Weights of a small GPT-style language model, trained from scratch on English Wikipedia.
Training: 903M tokens, 13773 steps.
MLP neurons of a small language model. Each row is named by its layer, matrix (down: output weights) and neuron, and shows model dimensions 304-431. Each number is 500 + 50 x the weight over its row's rms, rounded and kept within 0 to 999. Numbers have three digits each.
After each neuron's rows, "raises" lists the tokens whose logits its output raises most directly, leaving later layers aside.

L10.down328:509484556565531548417434551521400524559432447425505533573510450500472608485508558472500489423512518470473503554484555433438533511487504540522497579501472507518557509468496677502472514414408574487543514599405486511460485452457428510471530495382471456531624574527478494489450411491463481467604563580582547489461501567488462561491485511400425530456532626542496588528514513440575507489472
raises: "-", "5", "2", "1", " The"

L10.down276:461476451468485530449516553502502564533466479558557550422492506569495464527484551553497408545465505520510505476458434397560509558549451493487511440511470593486544443548633500515552604523545559553465614562502513498541458475502504558510568467530595435543528525575542532457454456519433520511514509559592528495565586550396540384470518472427509576603503476571523458529543430500493387544520
raises: "ke", "off", "ero", "ig", "me"

L10.down1684:410463516539402533469577515486448489452405515514526462568537545449500592581475525402546472469501432525501590527565506523510516475505464494452511462510521589621433430509425498542456469484507509431534553439489511509532526446533473483480469485570521542482476408554530505577514490490531447489513490514510516487478483582495368523525576566619526505462599489503511527521510434450367524482467
raises: "ible", "bound", "com", "|---|---|---|", "less"

L10.down2300:541531500606446561432405437531578600479506534589437465424550534470482553465441563542443492473439482537508552493448593532470476467437563458508446525475567478453569530583509471552466447533556430505451540489503470490491541484487539530478477481462546474430524571516571532486531501543440464432562480496502414427501611505532471434606516506511493477402457566454498468549477425497508367505544
raises: "ux", "au", "ud", "uch", "uc"

L10.down2329:549433547483484518468514501505504379488507406506538552449414509400601498453487519586501527515536502446557488441515498603502466584435530541491466541476574468597577475413487441573561452546413548513512483501495535455434546474473551468496552486489526533503545461420512476479570501549471448554647428521482404522406498520450466491479516487552487521520494537483443513485488436473568513585567
raises: "ly", "lies", "lap", "nor", "over"

L10.down681:462377462513460465499503588504502524475465422518429462459452550471475483491434514526441426497493395446511533543607540475484417455549472458421591469463520556515414456525536428436531632470544420609447433471520491518465537603540490564532534472481511489523489586540477562400472389525515466405585470548529312487526451410418517595481564503449567492460471478552513625540543417515471514496378
raises: "st", "ly", "ise", "il", "id"

L10.down1139:428565537480453463515494455523444511516501337403518443494520492496487473516477512505510418417468570629434511436449439513495476576441507531559470497566444582475533447526453481474521480571553493555577470465486506528423521440489575551526555509409534515474447546463485552582515514499348496519461510471418527433512612534520493448508501447489459467497482425577590533527578453492522512416544
raises: "ja", "ra", "sa", "se", "ana"

L10.down1784:449481489516490507579477479585415557577458554450524414497460619443456463421463537506489427483493476441487540536561478478548486611459563607441417478462552540583530509491585361511472478535574475608504498484447436462529433469499489524447535497515434515470492442481550613536507467445590510555374564437532480477524523498495459446506415491395524428496499505520442460525473537550550529444419
raises: "not", "ot", "no", "ney", "nomic"

L10.down1486:506405428442481467340508372489506488465428511530479463517459574462483497606581522490461545467458513573509548557488520492488410489496410494542506586566505523458500653514485489522487376490530537477309522511522541519523485551485459524498476445523514433492530538486434438515494550487515535452485461489542564515495483445618467582488511478526545451512403490541540502494478496485496524452467
raises: " on", " into", " gr", " On", " seat"